From a checkpoint of a small transformer trained on Wikipedia.
Size: 14 layers, width 256, MLP 1536 tanh GELU, vocabulary 2048.
Architecture: LayerNorm before each block, learned positions, normalized queries and keys.
Training: a variant of Adam for these matrices, 667M tokens, 10181 steps.
MLP neurons of a small language model. Each row is named by its layer, matrix (up: input weights) and neuron, and shows model dimensions 0-95. Each number is 128 + 24 x the weight over its row's rms, rounded and kept within 0 to 255. Numbers have three digits each.
After each neuron's rows, "fires on" lists the tokens most often at its 100 highest values on Wikipedia text that the model never trained on.

L8.up1159:126167151117153150152150123129136113146126133131165123131141143163136176148170099107121152151192118157123169177122133192123114124090110154148116174141137160105121108126122183134155171149166181125120137134121168131113147155124142150136120133162130113165105165163126153100072136137153131098
fires on: "ed", " part", "n", "ated", "ven", "ad"

L8.up1483:117123097116103111118121071130127097082118128096103106112112110120124102121103120086144138113114090097147110121121120102105109112149119130107142124141105113146105147080063100114133126101113087109106122103134128117073123088082131107133096101140123119125120098115096130153099113122115147116
fires on: "ly", "te", "point", "ence", " or", "ally"

L5.up859:152114149176125126080148157112115169127129154133128118082127133109137122157111109137137093108139115159143115172129143100101160111140135088117145115128096154108046156113125156101149099130101127125123131158148155127144112094147079135119082148105140120137131104126112102111123153151156152134
fires on: ".", "\n", " |"

L3.up750:138145113109115151096154108131095122126121175153076150143171088136168179124120171125136147162119128129125130142113149109085138130130111122131124123122152109122115117125134137139114140093102083138131132136153146109134156147094124149163145123151102103058101122138147111155157131143112135113
fires on: "==", " ==", " south", " 2", "west", " north"

L7.up636:090146128103137129115122120135128135123151121101111154127128098133081124087112122115128105137055087103137079153114107119103131119089087091113119107115120153117138129116096079091134107128070124132100091101126092083119111126110088117098132101096143135126124126126112149098107108068108142098
fires on: "s", "ing", "y", "la", "a"

L3.up1509:093095101110120109157138132128158124149156096147101109121120101112087157133118138123121144116126113116140141101138130082139095088105112128093143178154129137123129144120130115135095142113120164130102119162149167131140150080103154129105162126104136100153075113151126130080067154103146162118
fires on: "'", "way", "va", "leg", "ve", "na"

L3.up1454:163108163083111142156128109151145174091110128085174101139113078115163099153135106110133136140132204108178162165110101116130108112113081133122132127126133150161154150154150136170103089115135126135066140119160124115104139089088119111124130125099138142128125143120119116140104112124138144097
fires on: "ity", ":", "ation", "ive", "s", "n"

L5.up286:110137121111124109114123107071119093100102111143111081109115108128095094146134109100099109121133119105093080096111117112110099111112087094099136123092116120122089107129100096101092129140111113094111104112135132070087120097103112119105103092091136144131093117107099117103103084090112109111
fires on: " which", "li", " what", "ci", " /", "'"

L3.up1163:124141134134121116128081101120114132119129150079139127114122087125156110113166108111120099150146176134162104148133124146139154126178137106121105107160177086111137175132146128112134137151127150163107105105095132116144149147138090164118111139114119148140130121155118115100149123110123087125
fires on: "t", "d", "ic", "at", "ed"

L7.up640:108171120105133109110124138139066130123118092137131165111101139145151114113109121108125118147118122102159131140104110113114136109086100099100136104079102121130131155140093112101117109120064132131108129107157150145135119112112123080106137118112085084122136114119133100128121149134081133096
fires on: "s", "ing", "aff", " of"

L5.up291:126145143167103143110128107113122138100102138137103121074136097128115132117154138153133140108133132165087148134117156095088149093158127108134165130144144145154082169079129109091155161138117132121189157150142140123126120149143101115128129115088119145130112119145156109164176136095148111142
fires on: ",", " to", " as", ".", " for"

L7.up1184:125188132136129113130146122190110180082153124134095100122128127087127121115172108155167177112090129149128150133113090128112143120173082108129112131132075161124138117096155114108147128092114138167126130144155097121120098133143130089169141114126154132110140192125147135086166149129140107175
fires on: ":", ",", " for", " of", " with", " and"

L3.up1180:115130114167097127128104106102092151146100116128134153120125121155156115140123137119140093143145171074152159105143166093137168114154124101118158098185111138096149172107129082136118117190145124161120145104122129125089120129135134128156122155118130115152124168142088128156114177138123090124
fires on: "s", "ity", "ed", "f", " Air", "ment"

L3.up723:139140152152146102101148176141150126126139158122154126099107128105143115116108149091131119108108211106129140146111124144112096170132126128072103129089176135115156127123149100144143108085144137113105147146158110094163130119111126106136106119112152130122129144121141130109114139102125140140
fires on: " at", "et", "at", "s", ":", "it"

L7.up1209:137116146113111149153139102100088100089120129155160105149157138135107130123117144136145102127095130110141135137109125164131140129151115106060164122123118111136111125176116125093081113147159169133090131138121095156119137130168085106141128102087118173129133131151165197129138123119145132079
fires on: ",", "s", "id"

L8.up406:125149163186102132099128073136140185124110144134157102099133133132093120139167131139112154138131164123135143145128122116111137114165133086117147129118086132146130149112121115098112174127126178147137104168169131098125124150141110114131142125123141124126098130196150140133157143163147088088
fires on: " and", " a", " as", ",", " an"

L7.up388:106162113126145129165159111122106123130134144121125119116113149099177134160123147149109103152155093108123125134064118113100084133091128124118166140140094100105164143119071119123100174079149133161119121123152170145157130155107085099108141120147086103104119128103167134072100121147101062127
fires on: " of", "ing", "h", " at", " on", "ong"

L8.up1168:124145154157101159181135094121122127097115157117099146145126180138179137125141116132131147132131138109135119134141118094123136137124127117125138129179083147182121138130100115132091159137115161121127145131098153102117151175164091097123116142130108104170104142154140156118057102124150144093
fires on: " ", "ing", "s", " law", "y"

L7.up537:081105157121095080131157180100165120096107128140122100132125109144156116129133081111131067119102094134066112090110162123115105130140123125116132104108132100106131083123129133123106102124090148097137128114083140136100140106123142138129140080102095135170102112122116135122119095164149130118
fires on: "'", "ver", "ar", " a", "vi"

L5.up185:114098126094119167217141149126101122154087170179163120121125144133121169135114100119122136111126150123120158138144142143145104136108133136117136160098102097099108147166153125154126174123155149115158137122139140084060165149136135152073129080168162178123094155091082132134136111102169145140
fires on: "e", "c", "il", "B", " B"

L8.up1362:124134113120084101106129068091110116123122130111103127120159139111118120137118132134127123113092061126121097141122138069106108138128128185076158123108136089129097105101066144136125128100091110122133086147119073121106103114124140082141121091155139144105119110113096129117144134136148130120
fires on: " to", "te", "ed", "ing", "form"

L5.up400:136162130106107127162118116112092113117121155139118089084200091122132160132121144159170139107101178140145093158103137162098156132135117131097156150123099128126086134132110131125078126104089138143107113124135131106118122084150103138109124138080120147097136158113183151152147101076156115099
fires on: "s", " as", ":"

L8.up1370:138080155159090136105150124116124148144141139138130133126098121083109140083115095102132129124127135118136130112123127129123136122177109110066155123137166153139150143113140113140123141077137158128097137148149141162116118144116091093148142099093121132123117162128151140111128087156128122086
fires on: " ex", "S", " would", " S", " were", "'"

L3.up274:137120177168121138101160126136120135114109130124122164091154136134156102128168125128122113146139134128093139131142126156105154136145152125087144125148122169104099163112092157110116139129117153145137098160112142130144125097141090137126107161086150109109114094173124104132113159108095120173
fires on: ".", ";"

L7.up934:138165142149159153127118067164116118134127124103106157145145144116125140110119060135134128112137108130167144092085121127133121086122131127109138142099087114106094153127090059122121125099144147111112121124147103122089133133107087178127097142144136099114114123120145129103094129115130062126
fires on: "s", "right", "hi", "cc", "c"

L3.up238:145133157122134138165129096103133133136089121094093134117148093124150111113150082117151139125136174126119114117163141106130159121140138154105190153160119166159151166073125157132161131190121189123119133141173102137102118137130125148130074082110142194152112133144152139181097101110124079099
fires on: " to", ".", "ed", "s", "la"

L8.up559:087169161110110154137107094130142100155133087142179122107121132174126120114143090085129125121140119128166151157096100128092110130112080166127164149123133135119119128136117127146157167130144129159112100114139109091136120139155096086149128098122101114123116136166132138081120103146136092126
fires on: "d", "s", " such", "st", " one"

L3.up1388:119141154139114140133146112108107146115153127085124127108146170092107071158130149139131146148113124150141097134103104152108105134136135118129155118095182172168150140130144141130134088158155146134088123130107163162142175095127130091135136134125165143115116159151144114096129127131116091110
fires on: " of", "p", "t", "op", " At", "o"

L7.up1210:195159127135155139129151146143111170117156127181120150148090123129188115158133137122145123158132191120156111153173139117125165152133131093123136141142120159139138164120128114138131102149148126137114171156177197147167131142134127118118142169114127158121147121138123132159132133138100153135
fires on: "s", "en", " |", ",", " Ju"

L8.up383:131125122126148139117141098134113155164131100158110144155125132092148110119125172141159113143097167109172091104137152093139167102109134155110140112082145097130143142170126106134122171089105100124171123144144155135149141133119152112141139132095159174120153105097153102139160147111130138120
fires on: "'", "s", "port", "es", " support"

L3.up918:120169109112120110131131132157163145111158157103137126084118135150139113138113104103120113170178158118175112183119124097135096127133082131128152137085178157124126089117130139143142092135184135149071154124135135135119133105161090067147102085093105116122131161124124107116103112103159117098
fires on: "s", " of", "op", "-", "at", "d"

L8.up1295:142146190129129122108180109130095134090123142120120143157219138100101123113125117121181139127100182123079124169118116098112135087131158120106109076103142125115137127142104103103155147159117066152125159135120091108122123162156118114113115189132125132130111108114118124138162092123122098134
fires on: " an", " the", " ", "al"

L5.up1277:162120153153114128130122169144130148074149133101138102158162096125094122129156084095111153099160093116139127125114135096099156099109125174039162105093114144158155125139107089130117157138113125131125139156127126156130136130117137145162107091097130170152101102175145151117126161145104109154
fires on: " was", " be", " were", " to", " being", " /"

L3.up1207:124126158090137126097135119132152161130137124103145123160128150133118084136157089107151094076134158135104159128122132213118142142152075120141092110155140153173080149141135142105140130120155133125112148120103138144122144097165094118149175122148068122093108122142133119162106132093132092119
fires on: "s", "d", "le", "al", "se", "st"

L7.up1142:168142142111125105099122128110126149138156149154148097130134154127146136153135181110145124166127135142136110190155115134122173106121136085114139126156117142125172140122074130158136168149107134145135156137157161141167112132142096144148125133138128125137126190130126146079128145152113192124
fires on: "s", " is", " of", " Win", "am", "en"

L7.up695:131122106159138137147122145092101165118127176092077123136136143149103109104125148161105127156145148148118177163099111060143116141137164086116110124138187118161172144153132126129091147113129131094091164149104101149140163138149082100125155119120149109140126123138089144143136138144149098139
fires on: ")", "t", "k"

L7.up1335:131128127097126083117133130128121107101116113085083091141138103107128102133146086102138126136065119109080105129137132115111088133133100104090097114078113121100095129110119112118100115096113116133112103128133121113133131119110128103102093113102125121118084094135112092090108135123105105093
fires on: ".", "'", "al", "ri", "li", "ci"

L8.up1447:103120151134125144106117143114124162154168195118118104125143107142164129080133157116155125139174077112143130130125109133135125111155130153151111132210179132130143150163128114160126138141115152135179132132170145111129113109140103176173135130121168116148136123096104160111096156173130160107
fires on: " For", "or", " of", "d", " for"

L8.up118:141163148153087111105134174087130189099124110125137117110126100123111156112159116109119139070154169153114158146104073135117141075117087096133118144126130173159146139107131092155089115089148120123107136128163106112122157121145121120141123114172119111092130142158151137150094111164153163120
fires on: " that", ",", "s", " of", "ing", " both"

L3.up1516:142120121133090115137140135134137117134114130162125078157144091103110115133171130145129131191113157074068138120091103131107125089125112080110143102103119109138087104165105123099128140136137102135134143141110092131139089141155087103128090178131146130114119142092119114091140109103112126145
fires on: " the", "ci", "or", "-", "al"

L3.up308:162183147163119133139124137115114160095106134123122123093160132134108107131189112143110113124118138129087141113139117107104195141169102123106178118136097126149063144110110163103144097193116135125151160182135114120143135117112113127146097124105131148153121147173116117120168167131116130146
fires on: ";", ".", " and", ":", " but", ")."

L7.up1415:119107110125118075101084089084142099115086151062107082135156106115102104120156137096127121131116116062059098138114132105108118155122123092087132104125109062115148102146095133109085137141116122134147094112105128122152141096145136105132140115135128080125098121123123096078094129104121169119
fires on: ")", "'", "li", "y", "lo"

L8.up1164:140115117145115106119137129124156138167122153097155117131177142116150118175148115133114096152096098115145137150122116119114125186118091122109161126142164128147105140108160131130086123180183114133108093122121135145181115116106130092149079111132134128087124169152159122077139148125154129160
fires on: ",", "'", " and", "),"

L3.up708:159133159155154126096122159137122135129091128100123141064155090093128137105119127127120143113153163147163132114133134109123207115113129106132156126099134137151125151116081076074133131121168139114093125143208156124140122128168127141137075131079132162140140106134145140139087126111145129145
fires on: "s"

L8.up1528:138116143177122118073147146173117154103159125118153124096159115128147149107175078116143097094119120134095114134143111112109134121175140087078136114142113153142102143106124107128124112089097161108135099147147101126149120097162099106171105154119116127151119142172110131101152146184116164158
fires on: "."

L7.up1516:113125123168146093108165150100108109183150093124101150128149102115170133179111105159121115157118132129131135104134109124131142130159091094119117110107141152106123112101098140078124119099152123135114169141141180077124122117134105114134126158150125091111093097151161121115132120118138135125
fires on: "-", "e", " Super", " Le", "le", "f"

L5.up71:142129173147120100150120169138132118130114127121131097125157112136108121140167092127142159080076114089091120141098117133117181113143124129118168132111126165156166117106138100102122162102159144127120148129162126122135099106160119145182166088110132116110118160184153112120139167175141100130
fires on: " for", " after", " was", " were", ",", " in"

L7.up320:125148179121133105129138142153139137156154082133183130124135149092140141144137085141159160128115139132154170109106119173139132080112132092149140141093109133085106162094127126140129126111115126123124112142129180135112098151139103151117114148144072108152130122133160137098150104135119101102
fires on: "s", "th", "er", "cc", "e"

L3.up1200:130130127172139144128141134106114140109141158104147107136146115112116137140159136104110110116119121121108122129104122142116143130150099073145132129132120092118131122092139130116152146086164115119102135150104116046136127149130072117134105121136137110141125102123120152104171100089168150156
fires on: "le", "-", " World", "y", " a"

L8.up214:107159179139149167144101094114141142160133192108138108149128102117144109128123142117148143148128147131139139134102113127150158075094164109135118140126112128125129127200187093156150148126120116150158144166134147151089153161135111110139101114124166156112102098131119134109145132127149109095
fires on: "'", "s", "-", "us"

L7.up710:175099149095119097124091107094121120120127146114168122089165088114118133153126162107127110110081179106144149172063151143134140122110104108093158142116151142127108107121097129125084137141133118149109154124147130107116159110125066127142120126073138109118136142131110124118155093096114129133
fires on: "s", "st", "ton"

L3.up1189:132128114111138126137108108100183151135140128131102116118080123114133108153094121092083117111135120117139148097100075106072092126093127142089131161132156144142095104127119159081090150126162124116100137156120125117084146129127133100132191136107132097129132113140100137116091144126117141147
fires on: " and", "ed", "ment", "al", "way", "ve"

L7.up528:130145148138106163186142155118136099131129139106159133150109108120143156139149129126095148164124110148092162144129132116125146146123147087118152129174157133148098163154091141132101169142119118140140140137163141114133160151137111136144096129139133108121098140111142106124169084118131141063
fires on: "s", "'", ",", " and", "ing"

L7.up589:186145162159110138151116178129155151173126174183151160126120141135163109170126119110131140148133143121156168153151146116137152151120095093130126115120163171126137153146132090156126122161106114127137151123156155131150122142143126125120127118134074119118130157153144128128147157138103122122
fires on: "s", " of", "%"

L5.up564:153138127138118116169094169158088098103118082154176127128112142099143144145107105083133142102147136110124153150131113188117145129138092114125105135113125113099140144140144151165153115145099136174109154139090182102150138155140128163127137124117119145138136124125121140131119104133139108129
fires on: "k", "m", "s", "ro", "b"

L7.up1380:129149088128124128144153127163123105092134123086118121104111138075130130105149085090130122112114153074098086139103108113102131115119115079097152108143100089141123148136090092137073142111131104125145138099123171118139128123127102157086121129137132135122093116134156084118118149083093145103
fires on: " of", " with", " (", "ft", "ing", "ent"

L7.up902:117149143186108119113143114125113139141109144123125101118141102118120085117185152125179138144133169135099130103127107089111124117125153079132144124138142147153142167130103096105125157146092116133155116200170173113128123136179107140132115125151150081090106153176171143156111165134167134116
fires on: " a", ",", " (", " the", "—"

L8.up636:142143117135132176189162116180107142136162106137124114130131169111129109162108129158133121134135177150173126136115143132115129158132131155127149169121140143139128124145126179148144172129181125134131143152128146155171107162146139083132150123146180194104156131141178129154183108101162134179
fires on: "ing", "ed", "s", "ating", "es"

L7.up144:116104115093115096121128100131106093120092107105090135113129090093095101073110133119118109129117101109078128110117132111118102114075082136114118098123083100100146099120084109095112106103140113131113094121117089123117102089107125096100127109127122126114123127118120112106066128108118115103
fires on: "==", " by", "ing", "s", "Career", "′"

L3.up726:120191120093165163082126085121153087106135134148129145104160123110140132123125092097124129136175147090115099128148099108114163140168125131086116090146146137111107153115110147092114152111195106159089135113099124147141140160132110141149141174104151120122147145167093125120165088130129168160
fires on: "k", "g", "ic", "t"

L7.up713:150130141113113166125131157165177173107098151105100146172105162115167107129141143102126141145146146121124136119124164097120113093113121113141107119138140177104116106154053135058116114110127130113115095113155139108115177153163110117101090124103146099177115123165142142135135098110127103138
fires on: "ing", "s", "es", " ", "ment"

L3.up156:139193111132125135094115125147132124129130113131126131103171100096150132119118140097170149126122128111102095138109096103139166142148128118100117113126152145118131121138098124104114157110141174112145129135171129163164154128147116098139132104109146151109134145129111140093147140118064154150
fires on: "ri", "ell", "vi", "li", "el", "ov"

L8.up1106:140156134140128126078154159113117133113101181140109137118138129113142134113137142121154169110102145122120137148111105091100111108104120140098153112148119156167111131125108108108107125125150187142075086152133141117105096100125109113129102146097132167125128147135139184126118138127154119095
fires on: " the", "s", "T", "g", "S"

L5.up408:139105105143121098114108140100121118091110095147167082119095125120097126167145096084112115127147124096133071097128135130093104139133077073104093111120126132109111123128119093088084077134130101103117129118090143074111148135134113138109129104088140116120112139121088123115115129104115119119
fires on: " which", " /", " what", "br"

L8.up181:116168112173098107155101122113126158138076131127148149149155100151121101113160082148098159147102121105119151143123080128100132126154112131100188131133134156174107148105094122144081125160148143124146118124139091086166119120112115155136113133123134150089108128128131115138113143180112111140
fires on: ",", " and", ";"

L5.up1242:123181106111128159127117107094135159150134134103155153078150107094143160119123107090131149102143114120161136129119097123128143118145135108127124136136139208136114100122115095114096108137136108144107137116161094127141110103088096136108092112083139159084123155088113100094108141103157158106
fires on: "s", "ish", "ed", " and"

L3.up883:134119118119149151104136130116165204153084115078147144095127139165156121170096139133139117132160136079148135108105142070130097141177160126134183124137118151151118167129141142111151132149122109131162127142111133133126105112118138151102139152146131114094131080162131117108114117174152108143
fires on: "ing", " been", "s", " of", "ed", " being"

L7.up886:113137129091107117109149142127101135130112159101103089139120104119153124095096116111129083122084121142104097150099129068100134123095098088075112096118100110111125137108062109179142142102088127132107150131116125123137088118131089160072146106111090128143117143098109119057079112097096103081
fires on: "s", "\n", "ft", "ing"

L3.up570:128153126132119154158125154117131166133144174101126131161151144120148132106132109120166121128094127120130135144145146131101185158122136154072104126125124098180119095166134131099121137156061124120120111103121144075127183112149118124101124138138110146123114123173127128105133114118053105125
fires on: "'", "y", "’"

L7.up1251:141100164167107132122139157099157144142158161129127095157100127136129117157156120153111085136088103158031126147142159122110139113149147098103128124146144143121116085153121111134099128134150120102115135132102116124140130135106094100111140128129127136117116167153090126082101148149138101133
fires on: "ar", " made", "N", "ver", "tic", "S"

L7.up1108:134144108137122109075109185144135109148145146120155130144131141106131148163161114131164157147140160162130133128128108143078137171119110115126153088116164122167163153069127131114127157153118133101105153174121134069137101143140133138161115163146156111113090130113144159085099139133130096083
fires on: " a", " |", "-", "e", " first", " the"

L7.up977:161092169160082155108112061144106178164157146119138116142174112116103097170169099145145106070152128107097122108104157122121110134100137139134137120142120100150121124133130140126147101121169152112139123147140094153130137141127149128112102163118098077114100139149132124117134147120089119103
fires on: " in", " the", " of", " to", "d"

L3.up617:130173159125084139140149128157119148111137108125111124091167118114106114137209143139169176157116125153138175148081112124048148096141123131136145134104108153162122160159114142132136113110103127134132145209121130106164129122138105095115110097136156105109090139153153117141119144128170131122
fires on: " of", ":", "ly", "-", ",", " to"

L3.up875:139106153138100130101134137104116157114131138124109124098164116127114131173133169088123111107146161110094124102111126124107158103125128119127126135129115153141104138091139125129124109161148132114135165107147179119164173127160034129121133168127090141069133088167096124155085135144113109151
fires on: ",", " of", " month", "le", "s", "ning"

L8.up740:094129165133139123134137129127170107112120116139152144123139110107138143090130143143157098132145174138186098110106114142117130131086120176146119160130163106146122140168159137117119141141094146178140090139126146126129143118085137120159119167080145146127092102126138101130142142151134138132
fires on: "'", "po", "s", " R", " Ho"

L5.up1386:135160158164126105122147178125152164169193156115098119125122094106132123154132114150162138094130119140148137117134115110077136123182108100106145132127117140106093170096089117111161082121114158140120187155130140159129122129168135136123144149111108172118131154110134135055126132157156113146
fires on: " |", "\n", ")"

L3.up140:133133132164130158116150126129095146123154140133124111151135126080104125165133127064130123138130139139148140154131175180113152127146136114103118119135154144122155127142126125121125128158129165129103110119124147128099154141100128148109108110133153150120118138130134113092173143107046127144
fires on: "amp", ".", " |", "on", "ig", "l"

L3.up272:141147133192130126103149153163121123154098140126095131098155135124126114092199117136155133110137105153105142145099127120094145089175141133102105142107083158135129152097054149151116093114109116117145111193134115103124123111104088122105135142156118104122128148129157098112100149136143162126
fires on: ".", "\""

L3.up1255:133163155124120119094161146110114120117151152133094139137124122048147144131126144117131107120093171150147119123139125134089109138128132122109153118153131131134103114109082130182108109146185141139122134141089097159103109141114108129125110166139124136192113138112129083088156140081073107117
fires on: ".", " |", "10", " (", " 8"

L5.up815:115103115095094083123086136131101101099134110122116126124105138122097103110111096118114109124120125084088095126123100105105119103071079104072098123114145112090132101131100143120112087106103138123108111142087106112101138100138103106095113128119113098115103131140108114113090118115119109096
fires on: "ing", " New", " up", "y", "ta", "form"

L3.up311:138147118151157168142168155124122115157095158088134130119147106145136127122149142152165176155113113123087160138116162141135138157135149126118109074120119116152129118108127105169156168100158143132158180130141113129131114152134084133128097147149153134128162121166138121137118151162118102137
fires on: "y", "-", "or", "s", "for"

L7.up647:167125138140111112119110106115132114120090169111088106150161104129109110095136166118122121148122135129097128158151150077124145198119115123074128120133141117141189126184101132119130156136141123135126141138130069142157153134153135102116158108133149126126113140155099156091067126125156111135
fires on: "'", "t", "te", ")", "ron"

L7.up628:132176120136104129129138170175173173130100143115177117088098103145161141157155098096111131138154106114147143128132110123111079123137093112139120125176140138129082086130105116179125123128107164098138177106164098100127097151159127164164113106104144177127142133112146128100103122067218140137
fires on: "ing", "s", "ed", "king", "d"

L3.up413:131141115118133111119144092111147131129138155142137115122103087124106150093151138141168148130138135094087134152135154128093134119140112103078104143117137118152103080161094129119095139137125129131130082129143158098138147150159092125159115087089164125093109166138094157116133131114067130129
fires on: "ed", "y", "er", "ur", " of", "d"

L5.up495:132117112134135079100092088143162149100118106077099119159162116136081123099131084147132135105122173099152059130117121107121136134079115082090123094152171138120120113093122130082121114132129110133103101115111074138132122113117121108131103158114142114111113119127126116111088138098114141104
fires on: "ing", "en", "n", "y", "ate", "e"

L7.up1424:186125139129153158131142133139125168138143155130126130169128120097117127158137163115135145155166158135140123122171135191123184093136160110182124141207172142122150146134156154127146112148185096142139111159116130149115116114146135133166138148114179164144117153159111119111134109139136189120
fires on: "ly", " of", "dependent", "ally", "en", "gra"

L3.up633:125141142155157126109121169175142132118094122144144135075126114108115109141112119176138181152170129130122090121146132115116171120123092137122113124112151125163073123100113067123084138155151151134084136130173139136139111102158094131144111131134110169113134169135161147096081079126168155115
fires on: "s", "e", "o"

L3.up881:117129097160128129097106148129140112159103158108136103135153140148088129140137135154104153166126101159128180135117153153126104122136113135140107120130136128160099100138137133101147135117146113098125189113098091140110140160161119113139192158136163144134128129128115163098147153186136104105
fires on: "duc", "y", " –", "s", "p", "re"

L3.up974:149096168116107121129147104117102151125152140117132101115131132112109129143141134136140097119112094104131121129127144150100165129140128119134122134072102113095130137131134155107125105175153094116084086169125104170135118144166127113116147153143151081110114155166117107120110131168116127079
fires on: " to", ".", " Indian", " of", "ic", " State"

L3.up365:152132113123120088131135120115164134110168127138118121146129108140114071108152117095110120140100131131132120144101119118121120117140094101138072126168176120160122130172158134114139151126131156193135169127090098130141137119177105083146126131148092098136126172106182154132147114161113121106
fires on: "t", "m", "re", "ity", "al", "all"

L8.up309:136152100141142129175142152129130131120145099157077136101154145176166128153124137114137131154097190135164115118135155132142162158143129170111140116112124139132170155141085159144119160109128139131125123138155142164134105102146116114121124129158148159114151113125132101143158107080171172134
fires on: "s", "ed", "la", "es", "ly"

L8.up1192:122125160136139145130149093146141121133159122104169126169141145180154172162180120131132150147160164133136115155123156132127134149130130151143139145129106130115134109135135178139123148131165158163120151143128137123161098127125155127088135108159172155150160147164171147114115131114170130108
fires on: "ing", "on", "ed", "t", "ad"

L5.up729:151137145126114122119125148126105165109115134104092119096181135124131098131122143124131166144161144078106134152121135122131140133140136109105153130107092136168061139137074131087108114162108121126153114160119116111150104142115081138105065143116121138105094149160111118152106203137106152097
fires on: "s", ",", " which", "es", "==", " season"

L3.up207:135129105184144165157097147131123181126120146094125116107149147123115091126105128151136123084123153134138115119133138130134124079132124122114121118144147064142136115117117146075124140147134121122132128112106197142133161134121110111157117141106128140151124112159132119131149113136109107103
fires on: "leg", "age", "ic", "'", "ri"

L3.up874:142105143139120142123090095154109131137143170099151090107141138104093128138135135131135123148125123124143128121099166142110151150150084139112116111064145135125121130102160106095093111125109134115105099126127119118146108160167090100109111135103123151156089158146167169121118149111168128126
fires on: "s", " August", "ri", "ra", "ic", "ma"

L7.up418:121115160093143122154185164150144153168130155147155120128174131134174154099141137136150137103134133164134150143130123185132127102108136147163176137142159123113152107151130168142168162114127119146169103136124171162134153144139152153152085128163112149190124151135119144132129153151112156126
fires on: " for", " of", "se", "gra", "m", "v"

L8.up258:100110123103089127111117109131135109125115144100128114127128113104132118109107123106158134098090076116151103114112115122123098085117111156110136114121145131142085125107115089132167086111085118114137080140134116114091112117117120106134112124127134118129083083092063127112120121161138115151
fires on: "te", " =", " or", " +", " to", "d"